python train.py --num_hidden_layers=10 --head_dim=96 --intermediate_size=2304 --positions="rope" --rope_fraction=1.0 --bias="none" --init="orth" --init_std_o=0.00335 --init_std_down=0.00335 --learning_rate=0.000736 --beta1=0.9 --weight_decay=0.26 --final_lr_fraction=0.02 --dataset="wikipedia_en"
MLP neurons of a small language model. Each row is named by its layer, matrix (up: input weights) and neuron, and shows model dimensions 272-527. Each number is 128 + 32 x the weight over its row's rms, rounded and kept within 0 to 255. Numbers have three digits each.
After each neuron's rows, "fires in" lists the words (lower case) most often at its 100 highest values on Wikipedia text that the model never trained on.

L2.up1137:134116124177133108196118084172143125168200154141120127094107152163140086136186156094203084142166140102102099120149188064140112131145135173168106159102142103144110121111097158092100178093078134115138129123139135151204166118156111115137136133133078153116165123111117124126165122076095117132090153197114173088067112064089075158126132093133175119139211099129133082136116106192108186111147163166120182163115124106115067113151064144093159107137098098076166130178142100146129059170189121174100025193128121141151146147123091102130096128121193124115123130124153193165162178100121160133158135213118106138132157143188121132144162176156083158142119111136208175118159130117131126128107144171124139164183127112193112026142148140171137157132104095175100166082160107129129111180146113
fires in: "most", "more", "how", "less"

L2.up84:151125135132108134085181170116111133154160068069117093145141146066104133144111110145120116124130133163136035083117119110102104105096172078103104144114165132061140138114096163098135181158135156128110148131153115140198050151151157088141118149109118128126124084142124121055127159112120126092153114171116088114120084133154098122204099133112110109141100135096067132080106161151132078081105119080172134067156119141105162087126160069086121117178110210068093124120088142103058103194106146140099122104078127142173090122110074124184099153065142137158113108110112158109159072124087088149170146098123080129212153104104171125105100117099129125136120194085078110096128189136139091114214150166114120145117097130147085162112158103120128087092150142114137098168134130213134111069143128
fires in: "is", "was", "called", "s", "it", "been"

L2.up1449:206115146065114110139127076104135116109185116078117120125124133131136109120138138087142164158115126069155113181136125150106133173105111098140133185174115074205096138128138116122117114126085176121166150174130100096132117098161178129129055103122168145079153135123178125096111091095120152171108192116113136153150118109133101127070168111135151098125114120088069097091100167105208094131112061093120127152128177143111113085186081155108162100201089136178131125143172108135073115168097092130091141141102198146092162164113108113109100137114131156067141109095157132107164093154152119107153079090144101124131135097123147154138125143170136172102133179194143107155201141102114114133112141176121148168091147160114080133142142127087081130095169123061153083089100099144149091075094127
fires in: "of", "national", "22", "the", "23", "20"

L2.up1421:152159139111129167171139113092097105145154202039150167119127130131125049121143099160068137147137115167097127154153127077079080136143093089101146123162188125136102124120158145079130115135173119108032157150115086147178137133123120187141098112147063093130086142156130135173199107092121161123148084152087087128085162056110030131110082122130110115109103110093137118157076184147120174092121170136066150130067135168180075117146105150128112086139083132144103103133069114117125139085089111137152113154156126146159163149100097107167144093145126155127147106139060186119123159128109143137096125123113180122161168099196149124083112118212132191145116112109092121172142111139128096110153114097063124119143113111154176146114123143142128178084124130130123127196121136137162185172104101
fires in: "or", "under", "well", "through", "outside", "to"

L2.up415:128111099169103144171121124158094093164115158153143096087160148094135100119149147103166104173145152105104154113100153113154055097140100139120117132092137088061126125148079118112094133103128086109126109192083107118180139161090120116107101137097095121122110118123184146132122134108150161157152134148117135127108144132119093129162071094143100112134136161088135093164124157136143122076165121122119170105109144145053110121128089169171117156113161119129078084163114161151112087122146092086062044138153198114169103088130106122084084116175124146112076154092192141137121148207125173061101156127124190132159169157141110148028171129130121050183145096141105214155096104121159135145051104083135130117152113075116086142125064170097074134150114137146111113080162115160127165159085094
fires in: "or", "to", "succeeded", "considered", "seen", "referred"

L2.up217:136093099182092107070164119145096135095101133178147140101126140088094135090147130117204132096111120114127113190138132155136094184101090137104106116086132142131153161129133162082088137102137116157072147132098196163163098124154139056138105129098122096162190124144166066115168173110135096179183145146137146109105174155153106144064080146169126150110108109102146202108131129147160118175185093138138082165181076122087091160118083172204176127139112084142067222103167170144161124153098174119092128161115139127159123168125148099118070148090132157088156108126148137168153098125114097148147113114122087197134159143103136082100094137153163154179161101174126178128083148137175131141126116153150112124140129101110101127180125157135112102149127205107110181161130128158091145100041099
fires in: "career", "later", "first", "also", "major", "19"

L2.up11:083121114147068171082156102164081105118094135136163144123145147118094147124137097185100131132086158180134101158149154164091071127148091125152149167137131164088141167122198140082136147131103112115136085113125126118138085195144114133127139137142080184180109162181149070148119087135136143130138072134113134128088090081104091174134106152151110141126091175087101110065147162100158177177128141108088118145114093093054085090154147131158168126185107163056101102097130066130133186173081021134097130139118122126098127079166085029148178096086125086145088183085155160184107087129102121163160194144123150165150133104159087142155115117113118168132162134143123123097111125107192199096143131136155094129102135130111153139131163121183112089154078138144108084094152137161062168120107128
fires in: "there", "time", "vodka", "way"

L2.up2079:154143162096113140079135120085067150156089112087113088104151153165203153086140099102125140172092159167152140203125123184092084127121153127118166137071176146139149142091116135099119109131169152114079078103141172084116068118132120120121108104147132127136117153086137156129135086098128151105143138193099207147168152152109153134196111169083121109132138136162100158100131131115138123235190163095141121102171137135090108122126168123093086098120077106115128129098076122157087105145138130127130025124149181152136112086140144138176048117154101145145151120077096131140141095118066074138107135165120164134142186120154165127062142151150120098117101114243145100111120118174138150124099131104100136122124109108089130157123079158121115194107119125115163147161167119165109133168112106
fires in: "of", "all"

L2.up189:094126105072148152112052107233061157153117146107129139032164137073144150105138118116111139113144158135081081161104124115136147100071098075134129130106172095104119128220187103158126116131102141103117063151106120110123039153115175126099104114117118123108127101142115127102118126103132109119184101162109184099112121132112135085136113121141077158095130097151088161120136150107141093091118201119195098162127107135077090138142018129131174156185126166140073096103100106131163108166113139100096081123136111149168084155151148117132148101131104118215144095153075173179110096178136118137067126118130194116141148137073098197130131141105135107134214149118152134101082115160159153106133105134117171118102121145174116112132090031192136109133150139120073088175203082154121110175115135
fires in: "to", "can", "i", "we"